{"num_hidden_layers": 19, "hidden_size": 224, "num_attention_heads": 4, "num_key_value_heads": 4, "head_dim": 64, "intermediate_size": 896, "vocab_size": 1381, "hidden_act": "quick_gelu", "norm": "rmsnorm", "norm_place": "pre", "norm_eps": 1e-05, "positions": "rope", "rope_theta": 10000.0, "rope_fraction": 1.0, "qk_norm": false, "attn_scale": 0.125, "bias": "none", "tie_word_embeddings": true, "parallel_block": false, "init": "uniform", "init_std_qkv": 0.0292, "init_std_o": 0.00443, "init_std_up": 0.0292, "init_std_down": 0.00237, "optimizer": "muon", "learning_rate": 0.00792, "lr_mult_o": 2.0, "beta1": 0.9, "lr_head": 0.00714, "max_grad_norm": 1.0, "warmup_steps": 200, "schedule": "wsd", "decay_fraction": 0.891, "decay_shape": "linear", "final_lr_fraction": 0.0, "batch_tokens": 32768, "max_seq_len": 512, "doc_mask": true, "train_tokens": 342900000, "max_steps": 10465, "dataset": "wikipedia_en"}
MLP neurons of a small language model. Each row is named by its layer, matrix (up: input weights) and neuron, and shows model dimensions 0-191. Each number is 500 + 25 x the weight over its row's rms, rounded and kept within 0 to 999. Numbers have three digits each.
Before each neuron's rows, "fires after" lists the tokens most often just before its 100 highest values on Wikipedia text that the model never trained on. A number after a token or word is its count.

fires after: " J" 22, " r" 10, "ri" 10, " ch" 7, " R" 5
L9.up724:502451471516488474523523535466480517498541486531470491505467482505474519463528452483496520528449553524470530528519516510501479485512510529515497481497459465480524508482505508483522497511503475492538505480454521479490469471490562500504538506525506498476483519493545477463491526478488526445462514533492500466479490491513513521492516532491465490475466520479512501509533510481490461519491450517442503500517481540502529507498510521538510502487511467460473462464479516547520486527498503520482452475507503488471529515462523489506496487510501502483502469473547476539492476508531537512

fires after: " t" 19, " T" 12, "ist" 7, "t" 7, " |\n" 7
L12.up308:508465495521478474483496525475508498511460491536497521510467508517483520505567484533523494546531524494506536488501494518551519473469521473501479492514508524505485500484564483528533523458540501538508526486485497499481458485517470485490492455569529527490489520523581466454518508492480489506522506558501526511559515446480483509476508529536573512520489525525528465508495495463449521484467485485505461526558509551516500505469475534517494516478508526468504530481499496505537490501501521530503520516465477510487515476492505491504440490506482500488532503494514524537520487494494488514

fires after: " C" 21, " R" 17, " D" 9, " c" 8, " Reg" 7, " reg" 5
L5.up776:505489474517522508548456497512493507527500474469517481546530502517467475491456488458488508494495480505475500532550487492458488483525505465526477485492518509464496482576476542439506514485493482506487518512473541483531493455535493450507508530516464496560466532525493480468516498476489555500497497504551516507532517471481509468468480474528492502490522501485454512544521535480497487450491473521527490478506487479472500495478479560514501511489545480484543496503498493504488444525509496501486478499524548525486504497486496489474520445511521518502535532494488493492500534523480489497

fires after: " ear" 16, "ar" 9, "m" 8, "t" 7, "arg" 6, "at" 5
L12.up406:528507476509495475509507473497529480488540504513520526444537521506493486492534497502534450510508524496487515505493503541475529477490493507454487490541509441559485567455475526551509522535468464467523517486485506487508491518475516488489517549498540491484507501465485487498463536525546551500507461520477497511496531502531528490495468482459529524515478491527477503495503511491467496535511492516503481529533473499510529463506485523452487530494530530484463516493535448515559491501466524520477543531492469510483467485488495487507485482520508506455511505454478483487507494531539484497

fires after: "ak" 13, " B" 12, " (" 10, "-" 9, " K" 6, "b" 6
L5.up339:494526486533513507510496478527464504526503521527499504490468477513528516492519462512467484515485496476483515499513470492551499469506496529506517476531467478492524493539520496512498529515475502533496556531470493460532450521500471504509508509439510524488580506509517495553502496511487512492465453453510501519524478523511487501461537500512557513505491556530428514518522519523493466459494496487515483525484476504464495524448481513472473536498507496482506491470544513475491492495510477476504538504516492521506504504492505490499474530535532500548510521495482483554521483464530478521

fires after: " E" 21, " S" 12, " c" 9, " C" 6, " ad" 6, " I" 5
L4.up473:501524496482518543479477483491479476530520487504493472509508528494445494508482528512502540502530518529470511524476474551488504454485507473492516503542491508501522439456502509467544493498495477498508529517532508518535521487480516507528494517510499492502505504545507515498473495493498491519452493491468480471443500539478509503444473518485510472498466492486502556497424483476454519504519532535458485457558497494492495504514439521510467512536530484521518495493500548444521506515541517482480547506565521505492530458518503544482492489513506487512484462531447488512504460494478501532

fires after: " C" 16, " V" 15, " P" 11, " H" 10, "P" 9
L5.up478:533447492530513497489475528504499495524507483558516451491479500499527481490498474498505530500490501512439511494515466490553501517479485479534489512477514469514508500583469534486496519493523484500491518497517488509489516511537488513511500506498485519425502470494501468499516496504479472501480540539497484508511485466510490474463476517501459525465517521522496536519523446475471504480536456555506471494526479510498473490500528520484540550539476517460544463510542451469473526530490540448467511483477484530446489494494512535506497495492502490508499517499511505508489482511511481455

fires after: " comp" 25, " d" 19, " r" 11, " R" 7, " " 6, " A" 5
L5.up612:540552464526519439503513484475515514465503524529506462492557496489464500475527516514522527484489527485469482491526473480501436502503493504558484504506515485469526452501537476475478491511545486523470474480512510525490477530529492485477501500485551507451476475526489503528536494518493484496507514475503480473539470462498523534480507477494496525468501508502546498519480486463444473531485468499531504509550528545511512477509493438494497506438523465492492511516515535536531514525499488497503492530468531508485471495510516475515493493519487518491482517507562511462509522512471505492

fires after: " F" 24, "ill" 11, " Cent" 8, " st" 8, "et" 7, " f" 7
L7.up137:545471469520489521498526497478509490512541489484544527511490508521506483494499519529496504468499527486479471451524493482506510508490452526493517501501473511475496469455514473489490512521493516507474503471506501513497511532506503481490507488520481528497527439510503476472472478530461488522503516529532527486506474525489502503485506498484478502539466514466497509486465456497501530464459478471464533475467441497543535470497532469503478522509500500563516515434484459533513506505511512486472558507486511522517510459478528490484444452511496524464498520484478496458476504515519481478

fires after: "," 16, "." 10, " B" 7, " M" 7, " G" 5, "g" 5
L13.up196:478482486487493520483500508532482513530524540525497484535496550522524505476528493504532461511477451545519534505514466522478508511463514455535514489513508496515494513534514508494552486538489479489514532530489520490495482510499489513471504487499521469502488560487562537517499489540519499511498524485491530564475513481503486510479479478537463513482479555530498503546451506464511527473487486512527477463472489485482540500478494534499549485476504504545463496493486498485512510517458479507471524487486498500453511486460465453465473479517532435510501486534489545495503455519525483446

fires after: "S" 32, " r" 10, " S" 6, "," 6, " R" 5
L5.up768:449486515516500541510499507512523512511512504452498489459475467541495466459545510493482520493495501541493523527461501477500484523452470475469518503509471499528498451518500548493519498476475497489465495575489515566506496503495468530516529493465486528461487488525478459521517461522540502477494532526495529508522474507519510501506522491534500502523461531516510467496542520531487508493468541484548475483523484476510483493493478485490464522506497506475468503486496514447491499547511532482542470528466534437526476470529507518501455489470531498522478493506508461508481472482512488508

fires after: " G" 15, " B" 15, "B" 8, " K" 7, " F" 7
L4.up131:500519491511521525511500487512526493505433501483484498536478538503488553491521463495499530499506464523493509508493500498528464496491574509463491469475473510456495502513521514480544527459510525510506510509483558535483479498505524532493546488516521498544480470507499454495507510526527497512492457502478512487478513517498546500491502514483446527503451513495549522491468450485498520480497507534503502495497474491474521485532528523464508481523519571490487496514476514459499547526553508467465503513504505528511562490511545535503482440505533532477485486441507492509531492506517471533

fires after: " S" 32, " s" 19, " T" 11, " B" 11, " t" 5
L7.up790:506546525522547527482494524465530494520501495539509453565512461519537504498540519525520512493518501554473513485492446534547497488491517486519467551534536484540532561484500482478507500437488546505505528521462527505504542466470487485518472510529461469482487509526551459484525463470487506519504476520464511501473531482527494504506485518520500498480504527517469507453492471516492490471485504512483448501519514520482481492503503512451466432454484500473510499488495491485537510490544521498497529519493510537494497445469528485513483509503523512445509468486517489529494507492487498531

fires after: " P" 24, " E" 15, " W" 11, " H" 11, " B" 9, " w" 7
L5.up9:497500505466511499514519474499510437560536491508502505572511507525496525557457477523477475544484470506507498452515533476471481505466532474516483549493496491486502509524519511492487536477499509528512495517492498488477494527468453542500484518483489508538489485517484469541519515486534453504480468471514458514476472524475503530493490499498502538505517578497500520446460523530481510524527507482479530493505446481497497474532540518530479545500517517522479475502527495463498518493482485507475477520548501524509481496477527496502500519484474490479465521512486506527515478502471520454

fires after: " v" 20, "ac" 16, " V" 15, " p" 6, " El" 6
L5.up793:477508493502475537539465515527528528500455513502505488526495493499483529513466494472487504464529515508503497473517474501535513510515515518491458483448504464501497513510486491472459553517513528474498498494496547525521520515533482513502547521508526512461521496504516519460515535482526473469505540495541495524476514530483527528520490452462483511483506491516473455514511523502478484498498539516532497455492499485518456456479531504465504509476504497475478519540505471507518515448506538460451540471477543498479524496484516485501510486454535483523463463523554508501502473487515485503

fires after: " M" 47, " m" 15, " R" 12, " C" 8, "M" 6, " c" 6
L5.up519:479538465506492507492484509517489488484515477559467448519520498458509501508485520477543488482479469426498481484450457511527492522509530502557480498522471495495511518463485517479542495524528477491466486517473493525494516519502474512466472520500479530499458499502508484510452473478490481532530487501475488500477496446504501499522483503514482515493510585438514518497505498467504507508495532526527481525527462504525507466472463505493471517499481457471516488531445482525524475492518483507484525467454498514491564505517487550509493484521537521532492498534500485468481507453484478484

fires after: " d" 20, " D" 12, ".\n\n" 12, "im" 10, "un" 5, "om" 5
L7.up269:498522495477483480528500478508477533486471491557543537508436492510478517554444503509526504547499462468497497454511463493548523479485482507493533481509471496510499521533483544509502490495473500483491484465516449493526496484514502530547529483474482474489495511504524510523500506495510504438511537524543491528514476487547443500455516495524484481463493521496482512494499520470496501479470465486546450460485480513505499584495485493491497543486477499482454477480483470536488511483490546478502471510489434563507496526512464490504481502503504530494521521535499514498510535482527496516

fires after: "id" 15, "ad" 12, "a" 11, "as" 7, "er" 7, "is" 6
L5.up834:545491469489485493483489540488482573499463493555509542474488470467482447529472473489485540483510493517488476484475486493510520503514558509514470550483498516540481511487462493525519502518472551516517516521488488454496482504505532526497527506504478461501517461489473505488492516508487538480523482488468493465495523507528518502511527535439473495483510542526475523484476481511461474463515546492482499536494523502522485526483454493529501506502563578470480519525451500501469465477473435478534510518520514492523534497529526534470504497498504480522503486503507490517518506474506454512

fires after: " G" 22, " S" 15, "." 8, " J" 8, "A" 5, " |" 5
L4.up470:483448480507530479521510453520478515536508462508517494496536514495548481486512508530515544522495476528501494519454451538511510482464507499525541493489479501550516486458524511513531455479437498471543493436518475551512517520495531540528521487501535490514498479502507483560536487485517529521499464525532454554530541505477515472504519512511509485475517478504492531499449496470529494533509499511496526466496494468481526506472485523514494504453517491530506473491480535506491491517463496493472508472517496529521521515516462506521477516506519511528486498473448505492541442484510485525

fires after: " k" 13, "o" 12, "ar" 10, "re" 7, "ord" 6, "m" 6
L9.up266:455478436500497473482496495496523486500519496505465521480473457522527489462498505473479486521492521518498456487477530501499510519494527509504500407504461491493497546500514498535546532525466518448472496492480535489528476517504524514492515505516479499500526446477482481471514493517499542546473540515526493510491506492467477471501511495491520516510506527500540531500485540512500500530523504508492494467470484484521520449510528515473518532544456508500470492474497491554516534532483498515503515475517477499484502492476492476502505436491519499471448556459507474517478513481490537526

fires after: "ak" 13, "k" 12, "ng" 9, "or" 7, "ik" 6, "ab" 5
L5.up737:504516527509465467536507455510467511496511493531483507520510509491551508493489485491500502517471488506514491493520479448539456496456552491506522469479515488478501506468476475501548513512531516497491522553466468510544448491566483475510507483482463509495514519521502498464466524505501503505483488470478504551503508493499525468521555490525486504544493503485473531524521494484505468516497501464486477511481486562493502538512498538483480483442453467531485452533506487514532531481515451500507527548503505505496449504486462491500508471502496484526471483442483487507481491479536514446

fires after: "-" 21, " G" 15, "G" 9, " Q" 9, " K" 5
L4.up711:478497509505521495513479489447505474514473524496456496509491518472513487503502506508519544493509462550488476503473495528462518486499501478524530503475506481495536518512493437484535535527473459503478545491501507505483485473446476491477551480524488485515515531505492483493502505491432492510506499516509533530512534539495473497475460496494518505469505527500519565507495495506511485534496555508478476522500485518478484507466512505477513537505465512515482470488537520525520519497574503515495485507506465478455575460536523503474507525459493547533517495492467516490512477504502497531

fires after: " P" 18, "P" 13, "ip" 8, "ric" 5, "p" 4, "f" 4
L5.up129:475485515463462495492501518482518495545526499494491520499501505530471492514552467466483537526494522513491537546504530488482517465520497485475471513501491496523496540482501514522557509522462483527477511527504493498461497554510489493494474489519503484515497508494470467532489532566488481455501506475523516564493493519515496521548494419473463501492467468543473504531527528452537476505444479520495500506520457504520492550481502481517504536489490505465522476466540504538500485524500524469452510513514513501476460516509526525482479519522481500513492485516469543476492515485487498449

fires after: " R" 18, "1" 12, "r" 7, "R" 7, " r" 7, " c" 7
L7.up44:535472449516534513510500486546498509512510511561488499514515483501450513488489492505523468494468522500495529515494489484464488505474498527561473538526487477475483499500503522467508498473482491501517548502483494547477489494497498508484490509524483512462434516511487530515462561517485500503499515496473479483491501506537547491496511498528558543486505530518517475512480485480494476548441495531512470482538525529485468487470510473473481488523518495490521473458524463469459444479466503501513469493483528454461495531455497519489517501542452511532505478491522508507541487523499517471

fires after: " S" 29, " cons" 12, " c" 12, "ons" 7, " s" 5, "enc" 5
L13.up856:542524491503506493501484521482470526497542526480479469484515537490492523509467516521516508450482516512545503502505509496509493475502518513515461489536552491501481508488455521445502478521514518505488544445517514531479528503502474473534512506530503473501474533492501476493516498493501526482474462522512495507520472502491461526495492485469487507481486522488482503492512496479496545486479500525506515503520473555521503514533517451496512526451495541496466518496549489463495563489497485484508508536489471512497502526508453467549469505517487437483546489505516479518521534502536491483

fires after: " T" 13, " B" 13, " F" 12, " C" 12, "I" 8, " I" 7
L4.up697:454486542485515482508509420498476499505525457505504481494469526514520505526484499555562496469528512499445474550506504522499488466478541481519504511565537519523505494468492549501518507480469511499480499500504490521486501460558532538472492490500473467511497498493509537487506549510502518498507505519530494474474503509497517511477485542486467523515457525504540482512481491479491487525476483527488508481518478527518523476494482501523558511497504493514503493504481512470501481491526499493492525490457477506543517494470551520551454481515515519505530530465489494517551505494469476539

fires after: " V" 28, " B" 14, " v" 13, " Mar" 10, " b" 7
L5.up713:474498518508496543548479513499534512524453505521510461537497483505489528515490504502495498501508519497497513470519458496509492495499499511467453533478484550511531505517484504452463549526492540501459516513522483461482462487495496533512531504466515475482480512524499453505491469444498474454520498540474473520543487484538507528469474491491488507490518494495439473489542481504461562487503499552488507528513527498531512509538505535491484549514534518503512529503504501496466462485478507531523481445481534505464519459505493539466480560517503477502491456516531477507512495511508513514

fires after: " S" 14, " re" 13, "ict" 9, "-" 9, "ik" 7, "k" 6
L7.up587:446478540492529500481513494540502489518528544485465480525550494508501536469507468509491483473528517503511526489478511473521487497519473479519525478518524511534520555493508547483495495514487510452486504460519491445500450487487522505497498482484552440479484504473520458485460500507464494460517508527558513471491543505510485539512499473539528456484482503498519501434502468500520455520499517492492479526446490487461474519511527524497482516469502518453501497517498488528475470472473507495489472480519454503479501498489522510519519495491545501496505563511517513490488480544511464480

fires after: " M" 30, " T" 20, " A" 10
L7.up890:477515488489476531496475467451472508505456450528509507527475460480490503509518463480529458566491509533537517499480496532478487497512485507460498540479506483513508494469484473483540508442484479497557481537503482532483547473518505497462536499526513485585469459484472481499533492506536515531501511517534531507497476437481509501497509539511487504492502503497487516533494543518451480516458521497544440494463488477461481477519517501499522524492508493498462480473473504533521482489506500470495527523469492497497458489521471524504502514488501485473515512502470445503525488492469520518

fires after: " O" 28, " B" 10, "O" 9, "b" 8, " P" 6, "ri" 6
L5.up395:545492529513515522507496509523517521530552482479493452475493495485481525452491556498495509498462506504477509501536449487517502487515465460493493507501530459457497482475465532450477519531462517507503519534480549475494432467480473544492489514456500502471511541504543499482537451527468478485497472559514502458489532465505502513502518451489445488487496515537496497528496472491495501493513463522524505491491525475469517504514531493504474490467484553510524477480510511489538506502490489477482506516479460510505466474480522512491506515496558492525507538487528488540540505509441494481

fires after: "b" 15, " B" 12, " b" 9, "ab" 8, " P" 8, "g" 7
L5.up277:494537532493503496511485505542504549491534516535523499484492557497477542512529484514520514516520497485496490505512497479532473494504515536516493468522491505518491462470536471527500528547494508535491537530453527494490456505485475507529520475501495506512515501478470503499504480514488447494534494430472535544492499504485474516474493522474494526484487527443515501516500485517509491512517507529489477506489508519563508515516481508465478509465499477464503434517477468520486550499516457496435485523545525500525483477487464506447506466448479525506468494505486500478530471494452480457

fires after: "g" 27, " K" 13, "if" 7, " I" 6, "G" 5, "k" 5
L7.up182:503479512466490480482521484470468500541522475514546499511519564525510507519515505524530512477467515491557528523493542506487518498511467469472508494478496450517554543490510455505499515465512525526526562476498487479532496534524472480471549486516480505503506550544522505495477513537473543512510492483484507490495499498462494498478548485480474508501496508476520494503480489512521512539503525520503482457468504498487532484475491532537512487528522467487478492498519479491471507497477466523491494503495455500488529500517508470509460466495524539522487523523433513530523488471469502520

fires after: " c" 14, "ac" 13, " C" 12, " G" 11, "uc" 8, "c" 7
L5.up599:491519509517447476544463522498518507521515483530490501463461526488510471527481498494503511478496501467476509526486475537532496511499494472498471546479464541459508523493508482443450518511511492465522500489513531513508555465477508517499497516451485553522507508496519507524495498492489495511534487529510499498499505470537515515525493465486511485495550485542492467455446485500551533501469511514472481471520508515506542499497488518519500506476499469493510488519452485527511467515541493510533484463491505531455536500522496469484533503432513487490474519550521477482483495510496497511

fires after: " st" 16, " St" 14, " m" 9, " em" 8, " E" 7, " B" 7
L5.up803:496492475503553499509477484540456520485503511520490494492482461507518554480523492486456482482511489507499478461443532509481510471482491538549496461540501519486485466474487488488497500507496457511526527525497466470482473491504502476506510493511516457480509486480521527457522510517470493521529509520478464482504547545477469488460490523461498525456545529470504503520499495507470528483472452559499470464502499512515465514491512473526537475494478523492488538526498494474481483484542467482457520492500454473494512507486501509515515450493554517484489533510476507500503504490506438485

fires after: " B" 19, "k" 12, "ad" 11, "ak" 11, " K" 11, "he" 6
L5.up49:502516468507524507502480480554471482478487525534507506495495504524545493504499519526504495519540490470555546476472437503555463444497469506477468528487484478525516528457508488525525533517481490505492506511485494492509489457525523471543543514489493478488518486501529474483518485547496493528525460478474484493468516442513507479480494489492494515553505524562487540504479490514520486524527502494574484533470509507504473458477479494495488502493496476511487456476484530469488494515517533500514512538513536516498513526518488532490526496523473492517475464493477474523494504438459453519

fires after: " S" 33, "-" 8, "S" 8, " G" 6, " F" 6, " sup" 5
L5.up2:464496492475524507507518483505505517476525505473521473477509502484504495415493489512544475470518458521477505499495493498514532503476503494478564451476472499518536498485538513553518489489460509491501490534495484518491525482519505500461477515452509515486498498498550463475472469495554514469511513552503485531482537556515523517505475525516505505452472494493456535457458493487510501499494522461525513494487510570526500473524488514498542501527536524450479457497524529493497545526480515508514528492506455511480513486495485513518500530487492537520469516515485549483470482539515466507

fires after: " f" 34, "f" 10, " a" 6, " gu" 6, " F" 5, "eng" 5
L5.up367:508483536505543520462490487484511520508486492489525489493519464499465504497519481530534499524494490463480514494454493466470495479512501512519542464491461514500491489511533486503505513490507528519529516488477521521525476541455533520546526524553503488528484504528510442462486489483492497510504546471537497455452507487514507528496539474490504495515413512510447529514478459488505507489466561460487481504464489500504490463457527480516488482495478475495491525488498479511467483508516465532495478518529527464507522479520474457448477531492504518479449489492489485494461526466529479532

fires after: "er" 12, " M" 12, " m" 11, "m" 7, "y" 6, " Ch" 5
L7.up617:518530454524465508519507531554523451566513424479480505514480517498500482479499479453515500490503561492478455479498522468489462524491500505542517489466445470529518499501521540536523486463481524545480495495516504484564530545515517475510495522499494520496541489465533498474515518494499520521488475490518506510481519490471525507521475508491521487477488493479522523505497508483485504540487486491523499470536534506518467529491496494520552514500509500462491499445498493465494487483537469502464547538471512531509490491508484549553527483524502503516474509524496453491512511471527504482

fires after: " f" 19, "u" 17, " F" 10, "ist" 6, "ud" 6
L5.up424:494518514504526477475514475538497466512484470530481422509495450517512475490559483501518459513445503500464461496467502519517463475511483486479534504510503484514485511474483527483492538506483539447540504529537508526509469526529502497503483511554507491543529494497534518452513479466492532469514517504502481441491508450496513486500481487514527513509510514505458514482463491499478500471550487473519486490487451533513450513455478555530487485461511522457495477483514495515505500515486523515519485515540486500506495528497469528501522518531507518463531531532494490519485479477504502512

fires after: " C" 12, "A" 10, " F" 9, "h" 8, " f" 7, "G" 5
L5.up752:491482535484493461473479453480525474530514483453535470518477466520492516490534481485539496546487473540549505485516537532476437525555497477512502488489515526475528510481503477494483478475490475480556494493506483505488516491505538483508484508491470465492510470488489489478494542477450503513484519491521502495515559519480537502530490514498528473480524504555492543509467527505491473520529473494499481457541455510524487482470540511523505547502485539500476462500541511505469533491488513521550482518533513482505511496535530478540482498458503549520491495511489517472511516529495492506

fires after: "." 38, " m" 9, " em" 8, " s" 5, " B" 4
L2.up188:475461458482483531494519517520528491497455493491508486483563495506501570531524519465437493514483481534485516505519502478490473505474515501505466496505503503512457546496499504489464478523513503471481591505452488508465525501474497493508504480516519484524501532528529491520524491514476446514528475512481494514505489460485478506484496492481529520507546526487488452523513483560482522511497486516495489519528490518514507522536463461569492489457497477492533496526498520478538491532524460512462494485510478463494559500526526475459482476492502505491468482499487489561536515485519490468

fires after: " P" 18, " J" 14, " G" 10, "il" 10, "P" 8, " Geor" 7
L7.up780:501508546465485479536522535474521487529502560489528546507546541501516495507472515476463524500462459501467522501509499487484501506497489476504564524482514450488540539510543480525501522502477456500476496501547476489479449530495434536525532486525467515504539521505512498515482464480525518504492492474530491481493503490490476495504525495506491535501493467471512455496514493521496482502494477487504528503529520480438535539470501488471496497514518510477464496493538497520512482508523503482476482440523483482432506479494524495550486475534517521536497469485462491534502524536496497471

fires after: " C" 28, " c" 18, "C" 15, " le" 8
L5.up712:463478418504523510528481450551486451528481494497475481500493510513516473531509507482511493535536541513462560512461459461523509517525532462482479499545474506487520490470475466492494480499450505499514504494467515523539497487425457486504473517466476510492498529477477513551507514489467521558479500509541547533496511482501526502504517487504503502477536485523533505513573479479533541508511518498518524546503498483521519503502476519518495478504537504481530461520466512517514509480500536532498469493496521525484507509506496455493532489517524509509506506500481508482454532448509466489

fires after: " b" 20, " B" 10, " m" 8, "°" 7, "ub" 6, " " 6
L5.up791:507500500510522499506513498477519546525514521510496490541477449481478516554516534509473490516481524448508503495515497508503484495530489512469501427494500502513497529462503519514470544529491512536521478522482444508503472503484463488488548472506495508493482486497507506516535498497464490536511497472514470526450498514441478514462504489462552500510486501456474517531483448516470506479513498513486471518502485507496507478502528503510534474488515497503529491541520488472554506530561464488526491508506513500509523501575510521534541496447538444484474506472448533445518489496466467489

fires after: " s" 23, "s" 16, " S" 8, " sp" 5, "ic" 5, " p" 4
L9.up356:509502500467491511509503498498513514509526494518483523497459498515499491520450508498473486499515514499495485517535507527497525500438506534505539505537470524464511509462524524494507527535494559511493508486523512545520496468508479482545514479473497496482459512497514488498506476464498528468510530527503517519484515546511481550462475464510500508521510506549508531455491494456494527498497519503474514497476526521529512539543477491502479512479467557510517510496482482458511467479515464435509538477497534479489524591551497537534474503487522521513546500448492482514491578525526482526

fires after: " B" 32, " b" 23, "b" 16, "B" 7, " Aust" 7, "w" 5
L5.up584:510516475493439487502481540519486512535529507504500478507478468472485470525551504529496467497500508443463524510533539529484468472498542497494516535497462481511468532492536501510494531517487485541466491460515493497454496508492471466492492530540556524478474532470512495503526518443524492509490515496486513568488504487509467557488504504501461481521506491470492497493504505493535511527516482497523492504528513495544467500508527550457457526487519492503497458526509508498456537516514447517465524483455482475474477487478519545465529481483476465489498517485488482490558489490500501525

fires after: " m" 30, " E" 9, "m" 8, ".\n\n" 7, " M" 6, " P" 4
L9.up690:516483502488529490480519469517463537543470450488457471491483509515513478477465536506503489505480481470502512527475482464509485547515482493444508478487527480479510511457458506461479514486484542495482508562504512520552521469526478452505498466483464512522526468476507546504501493516502516514469498515517487459469470519467522509529445509486511522526459479506490520496497487481499534562498508511512495472541508465510522530509495489499489529506521471486487487519504504511504475510496467510475506518494511527504508500519522522530544511538546501487474533496501503505503525448506499436

fires after: " G" 23, "G" 17, " J" 9, "les" 5, "g" 5
L4.up826:475511477471491512453507543491543536512505481503458507534535479506503489541514486470489523528496463507527492519487514498479530533515483494495509484537513463514500525540493478514510522494497467454505484465532489455468467524517484491476564511505504538491473524548523471470495492514498510498552515496522481560507527478493501552450474485465476506451508511467523513479499521537520475531500491498548479447526519515460514477449493524530518482494487463485501480481523498548527473536482465466486493477475473500460491493496505474475495498491518518503532482520458548508503444498480532484

fires after: " H" 36, " W" 17, " ex" 8, "H" 6, " m" 6
L5.up285:505490477516518518486443465503538486502506469468501485523494515531495502513452507442506497513468518497483478485521497469474497516503494492506466463510488534477492476502515474477489435493502519478424579507484506511471482477502494492526525493516485519497468505537498497512470466498506527500477501476498403482491503461428499477524488529514502486509493549464483523528493513468489531535480476502497511487509478529505528495518475471511439494495488489516472495488511465523493527527495510453521507491500516520508495490470521461504484522509506520488445477482492514518477529480470432449

fires after: " P" 16, " V" 15, " L" 14, " c" 11, " C" 9, " serv" 6
L5.up561:490490508485511498525471498482514495543460481467519428527501523492497473489483509473491454492462507520467531543512529499451529434528510462473504525497505486501501530519499508468510499500471501473499461542473486505462499500512495504471472485512490499470484465477505502500494455508509484468504473488534496537482519486480500485541507475478510517436509471501534511532508506517505490534501473508516509447485448539523527446461477484538462517552515486507468480497479472489498455526504499484519510505533490498446508506465488491514521480508510501471485529531478472513525536489498499511

fires after: " des" 17, " f" 12, " J" 9, " F" 8, " ear" 7, " cl" 7
L5.up322:493451478514497510474472492482529496522480520490492459500498519481521502506503517518521525493549497543500452503523478498498520510485510538492528512488494479513515486481498453519467488495456484459499495504537463506505500488499471420514480536549524520449477484509492475537514474517475527479499482543531522528510496534503512522525500519508457503482482514515491491477484404548464526490523521484496522495481468474525539533508486505521487480526501489512487540503473514509490475533510509463510521518525509483553522512493504530494452480468543549515499492505537457468480523501518555494

fires after: " W" 16, " P" 12, "ord" 11, " Ind" 9, " Count" 9, " count" 7
L5.up234:496500501476501485561554540548528499546485490498476503512484480472478475528459494504488481484484473477499517505531509520506505526536486508548542513505504507486492505495535475527510551516510547518478460496528497474496510505532444488474474482495492533489463493446507487475505493509483492508483508455524501475505490511518466543482487494562533513517486505485455513529524489518531519504489503465541479473469502504498508485547505538491438507491543467484490501507517508506475493485483511483461544478530526519501520512515510433503499496524518515485458529535523452490519488453452515458

fires after: " D" 32, " p" 21, " d" 9, " P" 9, "P" 8
L5.up357:486473525502502495498518494499454509532513493468521483505480525549440526538450521466492472536536437490487521520533549518505473541491504486526513488533444472515485470531520508492502565472467491525502528540472494466538472495522522578530510499517509501507501488451514513512499504490521459516466525501479484485489476512525524480488476461518467512498475491508476530466491490495509524466477446462494452510485489494497512526493539504503494484519501499514489499460518543514506512500494523459473503523483523490505501527524503525495513448515489501496507485517494539508528487515521525453

fires after: "and" 19, "at" 9, "ad" 8, " Mar" 7, "iv" 6, "er" 5
L5.up846:540501511479495501488515491490433529485502524514480514464467464514465465524480476510507489494460490522510489490476564492507484496507496516492473477548494497507519525477461466503533541476495539508482487488493531565533503504494561516478512504465492478490525511516514487456516518494480474519544487444473516501534508520543501513532499528514552542456505519456496506454495491552514487523512501471511480535538510494526452508517505518496533486480467558476492534501490519486519475510526534535494508505551486465478492525519524526453479538524536465501491495512459471491525457449505493512

fires after: " f" 15, " F" 11, " m" 10, " t" 8, " comp" 7, " M" 6
L5.up287:487517474486524530536488459485496520456493441479501512499459487569522497476507464466487498533521483535477543509495508580528501467466485490510498502478484468479510486469540504515479498490486523492524486531500518544456523449512503478521503506541555506448515480498528511507495495463469484537512522529484478524492488497462540514511494479518469507481512535473473502497462505445501477514413547538510486473519514505524498493476490488493521560506481479485510498512479475507499477476513462499489523486502484498527475505523503480499548511463519544481521510470503464456479489467450493510

fires after: "S" 22, "H" 19, " S" 15, " H" 13, " Ar" 9, " s" 7
L5.up611:498482493509522503478493490459541503516489519514465467504472490532498491493493533493500489487509515579483479528495509475526509512498458508469521501467499513492493525531507531485543448534464491491493537518491471522510460546511493490507514520513506490488490511501521471477475494528506548446461504495485464532519441505484534501494504476529518472515466512544484466452483515533482522536454499485477463509492476505479493488493528464529457475487457471545503478458457526467455516489542489499459471463457483507500472520518511508503503491551483546477483477511541531477490550474506478462

fires after: " S" 17, " p" 13, " P" 12, "S" 11, " " 8, " E" 8
L5.up306:535498541488531529496471529527540479502516502508499508487531468544506509522535451483542462524480483454470558499497504484510500521483479512468566479505460501493507491472504507498501507526492479478487468490544476488484534490498449503520495515495509504441463497505505487520528501472502539505495474496500490438511451514502464527514503474505470496513498500498464486478495511491497499463494532519514513507502535468494469500498484530545517497444498440499465496518544500470463440466517461465446497470519486490468480465511482487474513506492547466512496519507539479477521506509535487458

fires after: " B" 16, " m" 16, " M" 16, " P" 9, " E" 5
L9.up845:475549511499514523529496453477478522524475500488531486496518541455540462494485508550469483516479525482461478499517488475516504509524495518494482516474481499484510501436546536514507495530543528493557512484485504467520507467498486534531482466469493529466487508515477506491530443541471477505533499511523498518478518519455524527469511486503462540472523532495542503514491475485521498524544546481455479531481476476507551501528502541465496473507509453490507478507479517493504497493500490519468498519539508480531529451524495469477509503520511491480462505488513501439544478464501507516

fires after: " P" 33, " p" 16, " B" 16, "P" 6, " J" 5, " F" 4
L5.up283:495466497496471509512496511484462480540495454515488471547503490515445556520543522450481500478496502503464480497472464477521495477494514489486532496546468455536500506477518514488465509524519482515480530520514511529480538517483479498530478557469554524511491528530493474509472500520524556497520485496507515456483526499518529523515494475458521504500482514505497519540543473494490495476492476534511498486489475489498540495473523524541477516473506525475576491473556456493471465512525508476471508503489494490462479484486488519492486531508550516548481514473503473475506500519511503465